Part of a small language model's weights.
Size: width 256, MLP 1536 GELU.
Architecture: LayerNorm after each residual sum, learned positions, biases, tied embeddings.
Training: a variant of Muon for these matrices, 3433 steps.
MLP neurons of a small language model. Each row is named by its layer, matrix (down: output weights) and neuron, and shows model dimensions 64-127. Each number is 128 + 24 x the weight over its row's rms, rounded and kept within 0 to 255.
A block is one neuron, or neurons of one layer that tend to fire together. Before each block is what it responds to, as a language model described it from the Wikipedia text at the highest values.

Description: The opening piece of words split into several tokens, mostly "pro" (protect, promote, prohibit), often after "to"; also pieces like p-ri-nce, Ch-ine-se.
L11.down141 [ 99 128 105 161 130 160 130 118 160  79 126 140 120 149 182 150  96 132 142 125 155 125 108 145  70 138 142 132 132 145 148 156  94  95 110 123 154  66 161 132 118  97 138 121 146 114 134 156 151 106 160 109 131 125  93 110 136 122 167 117 182  94 147 147]
L11.down421 [ 58  82 156 145 107 116 144 141 147 116 158 148 145 162 112 156 107  93 156 104 115 142 136 107 155 104  91 107 112  79  97 182  98 105 107 111 134 118 119 129 126 153 151 171 118  90 143 109 105 119 141 119 160 111 123 127  87 146 115 147 114 124 116 172]
L11.down1012 [136 110 202 140 151 129  95 135 125 116  63 110 138 159 127 165 126 126  99 132  66 144 158 153 169 131 129 100 106 108 112  83 143  93 126 138 119 100 130 165 134 145 137  96 197 136 176 107 115 160 146 165 139 124 146  99 150  93 142 125 134 138 131 121]
L11.down1024 [129 103 111 155 124 148 117 155 112 127  99  75 147 118  91 148 139 143 142 149  90  82 102 102 132  99 144 171  97 152 175 127 116 153 106 158 155 115 128  99 144 136 103 117 108  78  83 125  92 107 154 138 100 138 127  79 157 115 135 144 127 170 146 135]

Description: The pipe right after a table row's first cell (track number, date, rank, Total), e.g. "5. |"; also the word time and mid-word pieces like ea.
L5.down224 [123 121 134 142 114 157 133 158 120 158 172 143 104 130 129  89 113 117 106 138 172 127 147 125 186 127 139 131  94 135 147 175  88 102 174 132  88 138 139 138 129 107 103  97 131 106 107 172 154 103 129  82  89 146 110 126 135 154 121 144 108 107 125 145]

Description: Pipe separators after a table row's first cell (1 |), = heading markers, and mid-word fragments like ot in Notable, oc in Focus.
L5.down328 [143 130 118  88 118 124 164 168  98 132 136 119 137 166 119  98  95 141 163 148 117 133 130 142 161 155 144 129 118 128 112 128 134 131 129 149 149 137 147  94 144 135 166 119 120 109 111 100 124  95 129 120 136 151 131 111 144 108 111 122 110 111 122 148]

Description: Punctuation right after a complete proper name in lists, tables and titles, such as the ( in "Kyle Edmund (48)", a closing =, or a |.
L11.down140 [142 145 127 144  77 122 120 125 132  96 161  98 105 122 121 171 132 136 152 116 130 126 158 154 136 136 123 123 179 128 107 174  94 142 149  96 148 140 127 117 150 112 167  89 148 103 138  83  95 102 146 147  63  96 116 100 144 121 186 107 140 111 143 155]
L11.down1328 [151 133 107 121 164 128 154  89 160 142 133 152 124  88 130 157 184 145 126 134 120 143 130 113  91 143 142 107 145 116  90 175 102  82 140 148 198 160 131 145 143 142 136 113 136 159 145 103  99 100 118 131 133 113 122 112  86 101  93 127 126 119 112 170]
L11.down1402 [132  94 114 108 150 152 103 106 112  86 137  61 139 138 135 145 126 202 146  88 150  94 142 124 155 134 105 139 145 160 122 161  83 118 138 124 104 153 107  95 108 168 123  70 128 140 132 137 156 105 120 123  94 124 156 133 114 126 142 103 144 145 151 126]
L11.down1474 [130 107 122  81 150  63 168 103 172 119 167 131 129 109 151 165  94 141 107 121 144 114 139  95 153 105 138 128 133 145 132 125 129 107 132  90 106 167 126 140  99 137 127 154 130 152 153 122 141 140 139 142  88 120 112 120  84 109 105 110  92 137 155 168]

Description: Word pieces at or near the start of a name or term that appeared earlier in the text, as in lists, titles and tables (Blu|e, Hap|lic, Frances|co).
L15.down345 [ 86 110 133 147 134 180 110 125 105 143  90  94 145 151 110 127 139 147 133 119 122 135 131 106 110 132 109 167 130 149 124 113 116 100 126 121 110 145 117 134 107 130 112 141 125 133 132 142 146 118 152  97 124 139 189 125 118 167 132 127 174 126 121 107]
L15.down1274 [105 104 172 167 165 160  91 148 133 141 153 109 122 165  93 134 126 113 110 156 166 109 139 113  89 145 117 136 142 161 129 166 118 128 132 143 144 155 123 126 133 153 145 138 123 134 140 118 143 148 105 143 131  96 136 133  95 148 151 123 159 124 122 112]
L15.down1440 [144 125 124 105 113 157 122 139 122 161 105 127 154 114 105 145 175 155 138 121 142 109 121  88 153  98 121  94 161 109 122 143 162 148 129 135 146 118 131 156 143 145 129 129 157 156 158 106 185  75 144 131 149 141 147 173 100 130 129 111 141  95 121 115]
L15.down1500 [123  87  98 153  90 142  89 137 122 117 144 108  98 117 144 124  96  92 149 153 167 143 120  95 155 149  57 104 107 106 114 114 119 142 133 124 121 128  99 136 101 115 113 140 130 159 183 187 180 133 137 106 159 155 123  71 109 161 120 132 118 138 164 100]

Description: A lone space token before the next word or number, mostly in pipe-delimited tables (before 47.5, 34.4) and in prose (was abandoned, was born).
L5.down1015 [105 110 144 131 125 119 102  90 139 146 150  97 130 140  93 126 138 134 162 127 120 146 129 151 127 144 130  99 101 102 134 110 135  96 126  74 105 168 102 156 148 127 112 116 136  92 160 122 166 133 151 123  92 127 104 101 110 109 143  94 110 123 185 133]

Description: The first word piece of split words, mostly "pro" (protested, proposal, problems, produced), plus fragments like "op" and "cc", and BOM/degree marks in coordinates.
L5.down951 [102 142 153 155 116 100 100 167  98 151 109 131 126 127 134 150 117 116  97 118 115 119 122 120 140 159 151  99 112 124 131 114 130 119  74 126 149 116 135  82 136 112  96 122 165 120 119 116 148 122 150 171 111 181 165 127 122 125 104 139 116 146 107 113]

Description: Final pieces that complete a word split into several tokens, often in names or rarer words, e.g. Elend-il, Daujota-s, wheelba-se, right-s.
L15.down149 [133 157 118 138  82 121 152  98 161 175 164 143  93 147 143 124 103 153 114 140  75 132  99 107 154 139 107 123 124 110 138 132 110  82 110 118 116 149  59 111 129 154 213 114 125 101 135 147  96 111 145 103 127 122 127 122 136  83 138  99 105  86 146 132]
L15.down751 [139 117 124 140 146 146 129 128 121  90 134 126 115 163 164 109 120 105 122  83 142 113 113 137  66  97 147 137 148 146 136 123 106 133 107 116  97 112 178 130 166 108 101 148 135 169 129 152 129 144 102 120 127 131 120 146 123 102 136 114  64 139 151 121]
L15.down758 [ 94 136 111 154 132  79 160 123 120 122 149 110 138 118  98 111 136 146 114 101 185 174 104 146  30 135 139  91 146 163 123 153 115 117 119 118  98 103 143 161 116 133 100 106 160  96 123 106 104 104 150  96 104 128 125 168 152 136 134 135 143 134 104 117]
L15.down1172 [149 102 121 131 146 136 132  97 110 139 142 150 153 163 151 131 162 139 111 133  93 120 117 150  98 125 136 134 114 178 109 162 140 124 122 166 125 113 114 117 151 124 130  98 166 132 160 129  94 136 127 126 115  93 114 137 125 124 114  81 155 112 148 140]

Description: A lone "s" token split off from a word, usually a plural or verb ending (Demographics, looks, singles), sometimes mid-word (Measurement, professor).
L5.down1390 [137 145 145 175 141 131 112 142 152 160  93 147 143 106 145  98 148 107 139 129 163 154 165 119 178 163 165  93 174 130 168  98 130  96 100 145  86 110 102  76 121 105 118 132 127 108  88 162 188 165 165 115 108 147 138 118 103 129 130 120 147 156 141 125]

Description: Plural endings split off as a separate token on nouns across all topics, such as -s in tools and contributions, -es in matches, -ers in Characters.
L11.down146 [104 150 161 138 119 119  72 120 100 166 102 131  92 113 130 168 147 133 137 133 140 142 172 100  81 168 166 105 141 129 107 120 109 134 137 135 123 162 125 117 146 127 123 103 145 125  72 126 130  91 143 136  89 176 138 135 139 142 173  66 102 119 116  97]
L11.down622 [ 84 152 108 161 167 128 110 118 134 107 133 144 118  78 139 118 123  90 168  85  97 139 114 135 161 150 147 122 145 109 115 139  97 164 148 111 147 133 139  80 162 176 161 100 147 146  82 128 117  81 122  89 136 140 102 110 133 120  73 132 138 132 158 154]
L11.down1050 [161  90 188 117 141 111 107 128 133  98 121 170  90 106 111 163 164 101 120 138 101 150 112 120  96 169 179 130 148 122 141  95  74 131 166 155 102 128 113  96 149 106 100 119 101 102 130 157  86  86 126 131 111 121 185  83 143 150 141 127 159 130 142 157]
L11.down1396 [135 168 177 150 169 151 132 133 115 128 106 107 119 136 124 137 148 129  86 148 123 149 125  88 100 115 162 123 117 130 125 148 114 134 142 159 115 115 148  86 164 115 136 164  86 102 107 130 128 171 123 139  86 122 111 144 113 118 124 150 117 143 119 101]

Description: Opening fragments of longer words split into pieces, above all pro (as in promoted, protein, producer), plus sub, con, re, com, de.
L15.down192 [124 138 109  78 148  99 141 111 158  90 134 116 132  82 103 108  79 172  84 102 149 132 142 128 135 145 175 140  99 140 145 144 133  91  96 153 168 141 119 139 123 142 150 119  69 127 124  79  93 145 157 142 116 129 139 153 144 145 125 104 117 151 135 137]
L15.down991 [130 108 145 166  97 160 136 114 115 120 139 136 115 139 170 158  99 139 153  87 124 110  99 185 123 115 139 158 106 129 130 123 144  96  92 128 159 142 108  86 108  83 152 146 139 116 120 135  94 124 152 159 162 128 158 154 144  98 123 102 177 102 139 129]
L15.down1250 [ 95 140 152 146 152  94 110 126 158 108 123 151 105 172 101 130 147 132 147 152 156 123  71  93 138 152 114 147 110 105 102  90 143 183 118 118 137 118 131 102  91 110 116 111 131 118 162 147 145 120 131  89 174  93 159  78 140 157  84 131 119 133 123  98]
L15.down1505 [114 126 102 106 136 109 170 146 204 137 171 140 131 113 127 116  75 156 144 142  69 131 171 122 112  70 133 104 131 120 123 176 146 117 114 153 125 130  91  99  93 160 127 116 121  55 143 132 152 152 137 138 137  75 161  80 164 130 162 121  98 113 142 176]

Description: Bare space tokens after an adjective or modifier, just before the head noun it modifies, e.g. "Chinese dynasty", "local guest", "Mickey Mouse ears"; also empty table cells.
L11.down592 [141 157 168 171 163 132 106 118 103 131 132 128 136 162 139 113  89 123 148 151 110  90 105 147 118 155 180  96 162 137  91 127 140 113 107 135 103 120 110 125 135  74 115 114 131 162 112 119 128 116 159 122  96 133 108 144 132 124 109 137 139 155 116 161]
L11.down785 [146 122  94 169  93 151 135 122 117 108 145 160  95 130 140 123  99 124 136 124 126 127 143 154 146  97 132 110 135  77 109 114 142 104 125  91 153 134 116 112 112 172 128 145 176 128 104 122  81 131 127 104 137 144 117 132 134 136 105 128 152 142 114 164]
L11.down984 [122 141 133  99 103 150 129 118 163 131  87 125 137 180  98 141 149 142 125 165 113 130 105 101 132  62 156 122 106  92 129 114 138 110 100 155 137 134 114 177 134  88 153 147  94 138 116 115 157 156 142 172 132 189 122 156 154 136  92 102 109 130 140  97]
L11.down1335 [128 124 149 158 172 113 167 140 120 127 113 134 116 154 117 115 113 154 139 154 186 157 143 128 167 105 128 118 110 148 132  98 131 122  85 116 137 123 129 134  99 124 120 113 129 123 128 133 140 119 150 130 130 143 145 133 108 125 113 122 151 134 147 125]

Description: A bare space token that the tokenizer splits off before an unusual lowercase word, species epithet, name or number, as in "Calomys lepidus", "A. menghaiensis" and "includes 39".
L15.down217 [157 145 127 109 139  98 130  76 131 141 143 150  84 111 144 110  88 162 159 144 135 112 158 121 112 100 168 138 136  98 133  98 140 111  91 130 141 122 121 148 138  61 142 122 143 160 141 114 125 130 165 180 114 107  87 121 150 129 171 148 150 116  89 145]
L15.down226 [102 115 126 137 113 100 108  94 142 116 139 121 144 128 166  88  95 134 159 143 138  86 200 136  84  78 136 170 142  66 100 144 138 120 109 110 126 135  99 165 130  85 140 126 143 119 116 135 179 124 106 138 123 162 125 173 131 129 106 122 113 156 106 134]
L15.down1103 [185 129 160 176 150 168 122  86 113 106  82 123 148 133 168 174 137 118 131 102 167 115 173 150 119 114 152 106 124 130 124 116 132  89 102  97 143 104 116 138 107 113 111 133  86 136 151 139 144 117 127 159 103  92 131 117 130 150 150 141  87 142 134 131]
L15.down1358 [132 121 135 128 149 172 148 125 140 137  84 128 171 124 115 116 162 157 155 116 120 154 127 160 132 111 170 144 152  93  90 131 134 158 142 102 119 172 124 156  86  86 112 111 121 114 118 121 145 122 108  93 137 131 140 137 103 144 103 129 151 110 133 120]

Description: Token right after a proper name (person, place, team) in table rows or lists, usually the next pipe, parenthesis or comma, as in "Luanda |", "Sam Adonis (".
L15.down476 [168 143 126 138 166 159  92 154 151 102 160 100 126 112 190 167 134 118  99 121 174 129 116  70 140 170 101  73 150 154 120  87 107 147 107 155 130  99 148 149 123 124  94 160 143 137 108 127 143 124 113 133 126 148 111 149 129 135 134 122 135 171 143 141]
L15.down1154 [138 127 125 123 135 162 132 134 104 137 101 110 110  94 116 149 122  90 136 106 135 176  83 118 125 158 126 105 101 108 107 125  81 180 136 141 126 162 194 126 114 163 104 134 121 113 150 149 126 126 112 137 113 150 120  76 145 141  91 154 160 126 150 121]
L15.down1209 [106  93 153 139 122 112 147 133 144 106 108 108 127  95 149 120 121  85 171 145 142 168 145  99  85 106 142  98 170 134 161 117 168 129 157 134 134 128 136 105 122 106 186 138 104 100 147 134 110 106 104  87 165 124 120 148 143 129 136 134 126  39 149 103]
L15.down1389 [175 117 144 134 153 143 128 152 108  95 104 106 118 152 105 149 123 106 127 132 115 107 113 111 133 202  85  91 167 103 121 126 144 153 133 119 138 117 125 112 127 121 137 116 107 123 128 126 142 113 109 103 120 177 117  99 118  91 115 110 129 178 152 127]